Part of a small language model's weights: MLP 512 SwiGLU, rotary positions.
MLP neurons of a small language model. Each row is named by its layer, matrix (gate and up: input weights; down: output weights) and neuron, and shows model dimensions 32-159. Each number is 50 + 12 x the weight over its row's rms, rounded and kept within 0 to 99. A neuron's up and down rows have the sign that makes its largest values positive.
A block is one neuron, or neurons of one layer that tend to fire together. After each block is what it responds to, as a language model described it from the Wikipedia text at the highest values.

L9.gate228:54 45 48 59 47 47 44 56 49 45 59 40 80 54 55 24 44 34 32 43 62 47 54 53 50 56 62 63 68 47 35 55 52 67 52 37 42 51 43 55 47 73 69 49 60 36 67 51 51 60 39 66 37 54 34 32 26 47 58 50 68 48 40 71 50 61 49 53 52 32 62 22 43 54 42 59 29 48 50 50 56 59 55 50 39 38 60 49 52 44 63 44 43 72 59 44 45 71 42 63 48 41 60 55 62 43 56 46 81 52 65 47 55 60 40 39 60 59 51 56 61 64 51 70 60 53 46 56
L9.up228:64 33 44 51 51 33 61 58 40 50 42 70 66 60 70 40 42 38 23 55 48 55 48 33 40 71 42 29 43 48 60 46 56 41 59 34 77 65 44 50 30 53 53 44 50 61 61 41 50 53 57 47 61 24 51 55 63 45 34 36 74 55 44 61 56 49 56 43 42 45 31 39 42 59 44 55 49 77 59 51 46 69 54 50 22 34 46 43 57 54 43 56 54 39 57 53 38 77 40 60 55 20 49 45 55 64 44 34 40 41 72 48 69 69 40 59 65 46 50 61 52 42 63 46 36 49 72 49
L9.down228:38 57 56 48 55 37 59 29 60 49 43 42 36 60 68 50 64 55 40 56 37 57 44 54 55 62 55 26 42 57 51 43 40 34 75 34 49 63 48 53 44 56 48 71 61 80 50 58 34 53 60 67 48 47 53 44 59 36 33 58 36 54 40 40 76 90 60 38 46 34 48 49 40 60 44 53 49 57 29 48 52 37 51 45 40 49 42 52 65 50 32 22 27 57 40 45 74 43 52 57 46 60 48 38 50 40 41 24 40 54 45 49 50 47 77 67 48 53 38 44 41 41 81 51 82 61 58 59
Responds to: Mainly a bare space token after "a" (a style, a row), plus word-opening pieces like U in UTC/U.S., Bu, Ju.

L8.gate384:36 53 51 52 78 55 62 73 39 42 40 53 31 39 51 55 51 47 38 50 72 55 53 31 51 48 64 57 51 50 48 36 53 27 44 39 63 46 34 46 37 52 52 49 46 37 60 38 32 55 69 39 36 76 53 48 38 67 56 54 73 45 38 38 75 46 32 26 51 55 40 50 51 56 48 50 65 39 36 69 35 43 47 50 55 42 51 55 47 34 58 28 60 38 35 52 36 48 49 66 42 65 66 52 39 57 45 46 38 52 58 44 44 50 38 57 55 52 48 59 55 38 53 34 40 75 41 48
L8.up384:47 58 44 38 49 27 28 38 50 54 39 34 88 47 58 41 53 42 39 36 54 38 50 66 46 56 67 58 39 58 57 64 48 34 49 31 42 68 54 12 46 52 75 64 54 37 62 43 50 53 54 60 50 58 65 51 38 59 55 41 64 50 65 58 38 39 47 63 62 31 50 60 44 59 44 49 54 40 36 59 61 34 53 66 40 48 61 45 47 38 55 67 48 41 29 62 49 37 50 43 34 61 49 56 51 65 54 41 43 43 55 56 68 46 44 50 63 56 70 57 81 37 52 67 55 47 52 40
L8.down384:58 57 45 57 81 60 76 53 49 79 54 42 33 53 60 48 47 60 40 53 50 64 43 41 54 63 30 39 49 63 54 46 48 63 52 58 65 28 59 53 48 55 48 57 38 59 38 59 32 60 34 59 48 32 44 58 53 35 30 47 48 55 42 44 75 54 77 42 43 65 26 45 58 60 48 47 35 46 50 66 50 76 42 52 30 37 56 60 44 61 37 38 35 50 52 27 47 61 50 52 39 52 46 46 40 61 67 63 50 58 52 76 55 36 37 49 36 43 57 65 38 65 62 47 35 65 41 69
L8.gate425:60 39 58 51 73 58 42 29 55 27 64 67 43 44 71 26 31 58 35 46 57 64 51 56 29 65 32 50 83 34 50 43 49 62 72 34 37 75 47 50 63 49 56 56 30 49 66 55 42 55 45 51 53 63 59 40 37 63 41 25 43 64 50 38 59 28 33 51 64 38 27 33 52 59 52 34 46 50 45 41 35 56 55 41 37 52 51 63 40 27 51 53 63 74 37 49 44 50 47 61 45 34 77 56 43 44 51 66 42 40 50 50 67 40 50 41 41 57 49 37 36 31 42 44 54 23 56 34
L8.up425:52 27 39 47 58 63 59 37 62 33 51 56 57 60 52 54 75 46 57 64 77 60 64 39 37 46 56 56 47 37 40 72 53 41 43 62 66 47 56 72 42 46 47 21 45 60 43 53 36 52 71 22 30 58 52 48 52 46 44 54 44 64 59 61 56 51 40 52 50 49 51 45 33 68 54 63 54 65 36 52 36 55 34 60 50 50 49 38 52 45 48 54 58 52 50 52 37 29 38 45 56 58 65 53 44 59 60 72 50 39 63 45 64 61 42 67 41 62 54 45 28 44 85 50 47 65 37 30
L8.down425:24 52 50 46 54 53 40 53 33 41 58 74 54 68 46 34 58 54 31 52 59 42 58 60 39 54 40 45 51 39 53 72 29 65 71 25 56 59 45 50 62 38 69 46 57 16 35 54 26 63 54 42 49 71 57 36 44 43 42 64 33 44 55 39 64 36 44 53 50 51 37 48 47 49 40 57 53 56 60 44 46 55 47 47 34 43 60 72 52 61 66 67 47 51 65 56 66 37 39 42 66 28 39 51 60 67 29 74 27 52 69 53 64 45 43 59 72 47 38 64 35 31 49 41 61 45 59 28
L8.gate496:53 60 41 66 54 66 74 58 47 66 74 60 42 65 52 38 56 45 45 41 64 65 37 30 42 62 55 62 43 34 66 42 75 36 49 53 67 49 26 47 23 42 44 48 47 23 46 56 53 54 59 44 42 42 57 41 41 40 47 43 47 30 49 47 49 55 49 53 59 31 41 38 57 42 53 56 62 68 46 54 43 39 57 69 34 58 49 63 39 34 23 67 57 59 32 35 45 45 66 42 49 62 23 58 71 73 54 65 35 49 64 50 40 41 43 71 22 71 59 63 59 60 37 48 39 54 50 50
L8.up496:54 40 56 29 57 30 43 45 34 52 44 35 68 45 27 54 60 49 48 67 45 49 48 58 42 39 46 52 62 58 80 65 53 55 45 58 69 51 39 54 49 77 45 52 46 32 34 70 36 61 57 44 44 56 50 59 61 58 37 56 41 57 30 62 52 75 49 65 50 55 56 54 39 72 40 36 43 38 46 68 74 72 42 54 80 46 63 55 64 54 42 41 53 35 51 53 51 41 37 60 33 56 71 57 50 68 53 76 66 33 42 44 41 51 48 48 39 57 49 53 43 48 49 51 37 58 61 26
L8.down496:58 73 63 46 61 20 60 48 78 42 57 67 49 54 65 68 73 40 51 51 41 35 50 49 47 19 54 53 45 66 49 48 49 50 36 40 55 34 67 46 48 49 65 40 36 53 57 48 45 42 57 61 71 26 62 58 44 50 69 54 46 33 44 59 54 57 39 43 46 51 41 59 38 48 61 64 40 45 76 50 32 50 37 59 70 50 61 43 44 60 40 58 57 45 67 50 34 32 55 36 37 63 43 46 56 70 50 43 47 35 48 81 60 59 37 56 47 43 53 63 61 48 40 64 43 60 49 46
L8.gate501:37 65 58 53 45 54 63 50 61 50 62 56 68 51 70 62 44 61 40 48 49 60 65 44 37 60 46 54 51 58 53 42 47 35 48 45 50 48 55 46 69 53 57 46 50 49 45 79 50 35 62 56 50 46 35 61 81 45 59 44 55 30 66 34 55 29 47 38 77 40 26 56 50 71 39 44 60 67 58 44 65 24 62 56 37 39 13 55 52 58 45 55 44 50 28 44 35 59 52 28 35 51 41 39 42 62 34 45 26 43 46 57 51 56 41 62 35 41 55 43 70 29 41 65 24 43 58 41
L8.up501:53 64 32 48 40 73 40 37 51 56 60 52 36 63 27 37 53 63 41 60 60 48 42 77 35 47 58 60 26 55 59 50 60 50 53 42 47 50 37 47 26 67 44 54 46 44 67 54 41 64 59 41 48 56 28 45 81 37 41 47 46 43 41 36 51 59 45 50 45 51 35 38 29 58 62 42 72 37 53 45 44 48 40 45 36 34 47 71 30 49 36 53 32 49 54 45 55 79 37 66 42 68 30 60 37 38 60 53 74 44 42 43 59 41 37 57 48 34 40 50 36 52 65 46 56 66 32 42
L8.down501:43 39 39 41 48 12 55 53 52 40 42 39 60 44 29 63 63 32 40 33 33 56 33 35 51 46 42 37 62 50 41 53 55 63 63 38 63 65 45 66 38 39 55 44 28 37 49 37 61 47 66 52 47 53 55 40 22 66 54 40 41 49 39 50 47 21 50 50 64 33 55 56 39 43 29 60 70 38 45 40 31 63 50 46 30 41 53 62 46 62 61 37 67 42 56 40 36 61 39 48 75 45 59 61 62 46 49 56 61 49 35 61 70 43 40 52 62 56 58 23 21 54 43 32 65 51 70 48
Responds to: Fires on "as" after verbs like elected, named, served, joined, introducing a role, and on article "a"/"A" before a new noun phrase.

L2.gate41:32 41 67 60 55 65 54 37 50 29 52 25 38 30 47 68 53 28 42 55 48 46 46 49 81 38 53 66 49 42 32 52 26 71 60 61 47 41 53 60 75 60 66 33 34 56 33 56 58 52 62 43 49 62 26 59 39 46 42 41 57 74 52 32 41 53 48 46 24 48 62 42 49 54 31 47 78 50 55 50 60 58 47 34 69 29 34 78 38 48 57 63 27 53 54 42 58 44 60 52 59 45 49 56 38 37 37 28 53 58 52 48 62 53 56 45 30 62 50 53 24 63 60 37 67 44 56 55
L2.up41:42 59 39 25 46 50 47 58 37 44 61 43 55 35 27 47 60 40 34 29 51 41 60 51 58 51 48 62 59 32 66 66 61 39 40 35 38 30 37 59 55 65 66 56 49 36 45 58 56 61 59 40 45 61 37 53 40 35 21 25 50 44 41 57 36 47 49 39 47 53 43 20 59 41 58 49 69 57 61 37 57 59 32 64 48 45 44 68 59 65 63 53 70 63 58 17 50 68 61 54 44 39 37 62 63 50 48 53 53 49 36 34 46 43 58 57 10 39 60 59 49 68 68 44 57 62 40 51
L2.down41:65 29 67 48 58 71 53 48 57 45 49 49 42 63 71 40 59 47 52 40 56 43 52 22 54 45 69 53 35 34 37 55 54 51 41 39 46 52 42 53 58 51 67 58 39 39 60 57 51 43 71 30 49 38 47 56 63 48 74 46 67 47 54 51 55 63 68 42 32 65 53 42 56 30 49 49 54 60 60 74 39 28 57 64 76 39 46 43 77 73 74 65 42 77 37 32 51 59 44 65 28 28 46 45 62 46 44 41 48 51 28 57 59 48 50 40 44 61 38 61 43 43 43 55 46 47 73 33
L2.gate155:34 39 59 34 51 33 54 38 57 61 61 40 55 49 76 46 52 44 51 49 64 52 51 47 54 45 54 45 62 38 59 57 28 50 37 54 66 35 34 58 49 59 48 48 46 68 63 68 33 43 54 78 35 53 56 38 41 28 29 32 42 54 24 38 39 42 45 50 56 41 75 47 53 73 63 54 41 38 66 71 31 73 36 37 51 55 51 96 52 27 58 50 64 38 48 41 57 65 55 49 50 46 55 53 43 35 61 55 40 34 50 52 54 68 56 28 36 34 50 31 67 36 51 59 36 55 39 35
L2.up155:39 64 56 51 45 25 52 52 60 44 45 25 56 49 63 45 43 64 48 55 55 63 31 49 45 57 55 46 60 59 37 67 29 45 53 63 47 41 42 54 48 57 59 46 18 85 48 58 43 55 34 53 52 76 52 55 36 41 29 39 48 48 44 30 59 45 71 50 46 40 54 39 43 59 63 48 56 43 53 55 50 57 61 52 68 50 55 55 44 39 39 26 46 42 53 30 85 50 75 35 49 60 71 65 46 38 40 38 42 39 53 55 37 66 66 50 43 44 21 40 47 40 46 50 55 36 48 36
L2.down155:62 45 38 45 29 54 35 47 68 64 63 49 49 42 65 67 41 56 48 53 60 46 47 38 59 61 52 54 42 52 35 40 63 62 42 60 76 54 33 69 71 39 44 46 52 30 56 50 58 31 36 58 64 74 54 30 49 59 67 41 52 52 50 64 67 47 47 71 57 53 40 28 39 54 41 55 47 56 68 45 46 56 67 56 65 39 54 57 45 57 66 47 46 49 27 47 49 64 45 42 62 56 56 35 56 51 44 63 56 36 45 71 46 69 61 44 53 40 58 58 75 65 48 60 63 42 61 51
L2.gate209:49 74 30 53 60 47 54 52 71 49 41 62 56 50 72 35 69 45 42 36 54 48 50 37 56 36 58 63 38 40 54 68 44 56 56 35 40 51 44 52 66 55 67 38 27 50 50 49 52 37 24 40 31 46 35 46 40 22 52 67 50 66 48 50 44 68 43 52 35 41 65 39 44 71 42 49 55 55 58 34 42 48 27 44 27 40 59 40 60 46 57 33 47 55 71 52 45 56 39 21 56 33 47 49 34 44 56 52 47 59 54 48 56 55 75 49 40 25 37 43 49 70 63 56 58 80 44 42
L2.up209:44 62 54 56 50 45 37 65 61 48 63 53 64 59 73 31 45 60 36 38 66 67 57 34 54 54 57 68 58 44 46 46 48 86 45 44 43 62 40 57 55 48 60 33 37 58 51 45 46 44 62 46 47 47 44 54 38 32 42 36 47 59 26 65 20 53 56 63 44 45 50 43 52 71 32 51 50 56 41 64 54 44 35 63 56 45 59 24 40 51 51 35 44 64 36 52 35 36 44 59 42 45 35 41 48 39 57 33 58 67 66 44 66 54 79 68 66 58 54 45 35 51 47 54 51 50 45 45
L2.down209:58 48 56 54 41 73 40 53 43 47 71 31 50 34 59 36 54 43 35 50 27 43 61 51 58 48 48 49 42 31 43 36 60 60 55 55 36 44 50 55 64 47 66 51 56 51 38 68 44 56 30 58 44 42 34 69 44 57 64 83 42 59 46 61 60 36 63 61 43 35 53 68 49 45 49 39 71 44 31 48 42 54 49 36 34 46 57 45 49 60 55 33 62 60 51 39 45 66 73 58 39 50 72 49 46 44 20 39 54 22 22 42 47 53 34 53 51 62 52 26 71 55 63 49 60 53 42 41
L2.gate405:37 44 78 35 68 64 58 33 52 41 34 51 47 48 73 66 65 53 45 44 52 40 64 48 59 65 73 80 49 57 63 59 48 68 44 36 51 47 49 48 57 42 65 48 73 60 67 56 44 66 52 62 51 55 67 55 69 41 27 56 46 52 58 64 47 56 53 52 53 55 41 48 71 35 55 52 35 67 57 44 31 42 47 58 56 37 43 59 33 34 55 41 47 60 50 38 44 46 37 37 39 41 39 36 78 49 62 49 43 72 42 57 75 56 52 56 40 49 26 61 81 60 59 49 53 65 41 43
L2.up405:65 34 65 59 62 69 42 34 39 42 71 56 43 51 47 62 69 43 41 40 19 42 53 47 47 44 54 39 62 39 64 47 53 51 33 51 63 38 65 50 49 57 43 47 55 63 19 67 64 63 30 68 63 52 36 32 49 43 48 45 47 73 43 45 58 58 46 43 50 41 42 34 40 69 66 60 70 63 61 30 40 32 44 50 29 39 50 76 44 47 46 55 53 36 33 11 53 60 65 82 47 52 52 29 51 65 55 28 55 58 38 58 51 55 56 50 33 29 61 56 58 55 44 28 50 45 53 41
L2.down405:60 46 43 42 60 53 53 33 57 47 56 52 58 55 64 32 46 66 45 39 49 51 62 54 57 26 69 76 69 55 54 55 57 30 47 42 73 32 49 71 43 49 47 38 32 49 55 48 41 66 45 51 32 63 48 38 49 54 38 62 51 39 67 59 59 41 59 38 39 37 48 57 42 41 58 36 57 52 63 39 47 42 61 67 80 61 48 62 54 60 35 48 56 49 44 50 52 44 47 43 51 44 59 45 28 19 35 43 46 62 56 57 81 53 35 45 54 37 48 70 63 58 59 56 31 63 55 43
Responds to: Chiefly the token San opening a multi-word name, mostly places, as in San Francisco, San Luis Potosí, and Sanctus Gladius; weaker on word-internal pieces like Pol-it-ical, Pla-y-er, Nav-y.

L8.gate2:55 41 69 38 51 60 42 46 72 39 59 35 56 56 48 59 52 58 44 58 59 57 48 62 57 66 55 52 53 51 57 50 47 59 44 50 55 44 52 44 52 52 36 71 73 55 22 42 47 47 44 44 66 57 53 38 47 46 53 49 43 53 33 50 44 52 45 41 68 33 55 49 55 37 36 50 53 46 27 69 56 64 45 40 43 60 31 76 56 59 35 40 61 44 32 48 37 47 39 49 55 32 39 36 71 60 72 43 41 70 55 59 42 63 38 59 51 31 39 55 38 41 71 50 60 61 46 62
L8.up2:42 58 63 67 66 38 49 55 40 38 44 70 61 39 44 36 55 71 64 30 50 48 40 53 53 31 43 46 43 30 60 52 49 63 39 50 60 38 69 49 57 49 54 64 47 33 31 51 50 35 58 25 58 37 48 50 68 46 47 50 36 61 53 39 65 37 38 42 49 52 55 47 59 66 72 56 62 46 51 62 35 41 47 43 57 52 37 33 26 60 47 53 36 38 37 46 61 28 51 51 50 44 58 62 41 48 44 66 64 44 50 55 61 31 54 41 55 55 53 72 45 48 40 45 57 65 36 31
L8.down2:68 51 47 45 31 78 47 51 54 47 60 47 34 42 56 53 41 46 72 55 44 70 39 39 50 47 58 33 43 73 45 37 66 59 57 41 46 67 48 42 56 68 65 40 47 47 43 49 46 61 58 31 59 37 82 28 34 55 36 41 56 44 55 64 62 50 49 29 31 50 54 42 50 56 63 57 65 31 46 53 30 50 40 59 39 55 45 58 58 39 40 55 53 47 53 47 44 63 42 59 21 66 48 48 49 60 49 39 69 37 56 44 74 39 36 71 65 49 55 62 49 56 22 33 33 60 40 57
L8.gate14:47 52 53 39 42 44 33 66 45 39 59 45 41 70 49 37 42 35 44 37 56 49 56 44 47 59 57 52 47 19 35 37 38 59 33 37 44 56 39 47 43 69 49 61 76 46 59 62 29 54 40 53 49 30 47 58 49 46 46 42 63 43 32 60 37 40 56 37 40 71 77 35 47 58 64 49 51 62 59 47 50 59 55 35 40 36 39 63 52 54 67 66 32 60 58 47 34 61 56 36 46 69 43 57 43 37 29 50 68 32 36 52 48 71 45 30 58 28 52 65 57 52 63 49 53 73 67 39
L8.up14:55 54 55 20 65 42 38 49 37 38 55 41 47 42 57 52 32 30 43 50 28 56 54 62 53 37 56 42 78 61 39 55 56 45 60 51 49 38 64 53 53 28 51 65 53 64 55 23 64 31 51 56 39 36 49 44 50 50 53 34 43 53 51 42 55 45 59 49 47 64 29 53 43 61 49 49 34 56 20 45 53 65 60 47 42 45 57 66 58 52 48 43 38 40 50 30 34 42 36 31 54 66 55 42 23 43 35 41 50 52 70 42 50 37 41 58 49 44 56 64 68 36 61 38 32 34 47 38
L8.down14:61 33 47 37 44 70 63 44 44 62 55 53 46 51 58 48 45 43 62 55 49 30 43 48 55 46 60 24 23 46 40 39 53 54 46 46 44 45 43 62 35 67 44 75 52 41 57 55 67 65 57 62 46 47 42 41 33 60 43 60 63 66 35 51 35 51 67 63 51 52 57 54 44 63 34 38 40 56 41 59 63 64 55 31 39 59 43 63 38 47 48 18 39 41 55 50 57 60 52 42 62 50 50 52 48 76 59 58 41 41 68 61 53 76 37 65 26 58 49 69 47 44 41 61 65 25 66 54
L8.gate101:48 40 32 50 40 76 44 67 29 34 39 49 68 50 59 41 59 50 51 77 45 37 34 40 61 42 51 51 57 45 77 59 70 59 38 49 31 56 46 59 38 42 46 49 40 60 57 59 42 49 36 46 47 35 51 54 72 37 45 45 47 51 55 45 52 51 56 63 53 43 58 60 44 53 54 48 49 33 52 48 57 46 44 48 55 82 44 60 21 65 71 40 45 57 56 63 55 63 19 34 58 71 56 33 53 50 56 46 51 48 12 52 48 59 51 62 41 39 53 67 62 44 40 44 51 56 67 52
L8.up101:38 66 56 62 45 64 50 49 33 53 65 56 26 44 59 56 49 64 63 68 66 49 45 62 53 39 51 71 52 35 49 40 44 65 49 54 58 57 64 70 62 61 37 62 35 50 55 58 37 57 28 25 37 64 48 28 44 32 52 43 68 65 52 52 58 23 41 54 75 41 74 56 52 63 48 44 43 69 56 44 52 38 64 39 54 43 30 40 56 62 60 44 51 57 65 68 56 53 75 59 36 32 48 63 47 28 39 44 53 60 41 45 21 49 65 62 42 40 49 36 30 41 41 60 48 68 50 60
L8.down101:51 33 40 56 50 21 58 56 41 54 51 61 53 57 64 39 43 54 64 60 51 61 51 29 64 52 31 51 53 64 55 70 39 60 78 55 50 46 52 39 56 39 46 47 45 35 41 41 60 37 57 37 51 26 50 47 60 46 33 48 27 60 47 52 54 59 58 55 45 45 41 41 73 41 39 44 56 66 45 39 64 38 49 55 52 40 69 31 44 40 39 61 60 40 38 74 55 38 42 49 31 55 27 48 36 36 48 44 62 53 31 59 49 41 54 62 56 34 77 48 58 36 65 40 53 57 43 44
L8.gate427:54 70 60 60 65 46 68 66 42 58 67 49 49 62 64 54 77 60 57 69 70 57 51 52 66 60 55 39 68 45 45 48 68 57 40 50 61 58 50 48 68 57 31 44 56 61 34 32 82 48 66 68 57 62 37 46 30 43 53 59 74 67 28 42 59 49 50 49 37 44 64 46 54 54 51 37 55 66 34 36 44 63 38 47 64 64 47 42 52 65 47 37 58 34 56 47 63 61 46 52 50 71 40 52 44 35 50 47 42 73 53 60 46 40 42 51 39 36 49 45 61 43 58 31 63 49 66 45
L8.up427:68 41 69 34 67 48 43 63 46 45 50 41 48 41 55 44 53 44 56 55 54 28 73 31 34 70 39 52 39 43 52 67 57 66 52 45 40 70 49 42 54 49 48 53 46 72 55 32 56 43 40 45 43 57 70 52 28 49 50 51 50 65 53 69 38 51 44 73 37 56 67 55 49 43 39 42 59 33 66 37 35 43 48 39 38 37 41 45 27 54 30 50 65 59 43 59 65 25 42 30 44 37 55 43 47 45 53 27 61 57 08 45 64 63 63 36 60 53 59 60 52 38 41 63 64 70 77 54
L8.down427:58 34 37 63 59 47 57 52 25 57 68 56 53 38 43 56 43 67 47 48 62 39 52 43 66 61 38 24 55 54 30 32 53 57 50 49 46 46 32 65 49 48 39 67 51 35 57 50 46 46 34 44 53 43 58 46 66 72 47 47 32 73 67 46 53 58 52 56 65 46 44 57 68 54 51 49 64 45 37 40 62 61 51 59 53 39 29 42 67 40 52 29 69 41 61 46 32 70 44 55 42 38 64 54 64 37 57 50 41 40 29 64 45 53 47 21 43 60 52 46 64 56 27 50 29 27 23 63
Responds to: Pieces of country and place names, mostly U/S/K in U.S., UK, United States, plus other geographic word fragments like Nepal, Utah, N coordinates.

L9.gate181:45 70 61 48 59 51 63 45 37 50 55 68 44 47 61 49 56 32 48 60 63 38 38 58 51 53 62 57 58 70 65 45 39 28 76 52 42 51 54 55 34 73 41 62 36 56 44 53 52 36 60 60 52 56 57 61 45 36 61 73 46 62 55 54 66 34 52 35 67 38 66 42 65 50 60 75 59 59 61 60 39 40 55 58 37 58 50 61 37 44 46 35 50 81 45 57 72 49 39 34 51 33 38 67 30 64 43 48 38 50 69 87 40 52 47 54 50 53 51 34 48 77 36 51 43 71 65 40
L9.up181:31 53 67 30 64 41 57 37 52 57 32 39 47 44 41 65 66 38 37 57 37 40 44 43 49 48 76 54 47 49 79 67 67 52 53 50 46 37 61 67 36 63 32 64 60 63 50 56 38 57 64 85 57 66 59 51 71 41 59 49 51 43 44 26 35 65 47 55 51 51 45 61 39 50 41 51 44 45 36 47 44 41 37 52 55 67 46 46 66 50 34 31 49 74 67 58 56 58 48 69 25 63 74 38 61 51 53 53 23 45 71 51 52 53 50 66 38 43 52 36 65 60 67 34 41 49 31 48
L9.down181:32 37 42 75 78 10 36 46 52 39 64 16 46 67 53 56 48 55 53 64 51 69 51 70 42 73 28 55 39 58 40 38 41 51 64 54 43 42 48 75 49 52 54 67 49 35 64 42 60 42 44 59 59 20 46 46 52 47 47 37 60 56 51 68 43 61 59 60 55 55 19 32 43 53 46 52 46 28 49 49 56 34 66 40 52 60 54 46 85 45 51 61 43 36 48 34 67 52 54 52 68 46 58 38 26 45 39 41 68 47 45 46 43 60 61 54 51 34 71 48 51 53 52 44 62 58 50 49
Responds to: The word "as" after verbs like served, selected, or relieved of his position, introducing a role or title; also "as follows" and word-initial fragments like po, Po, Te.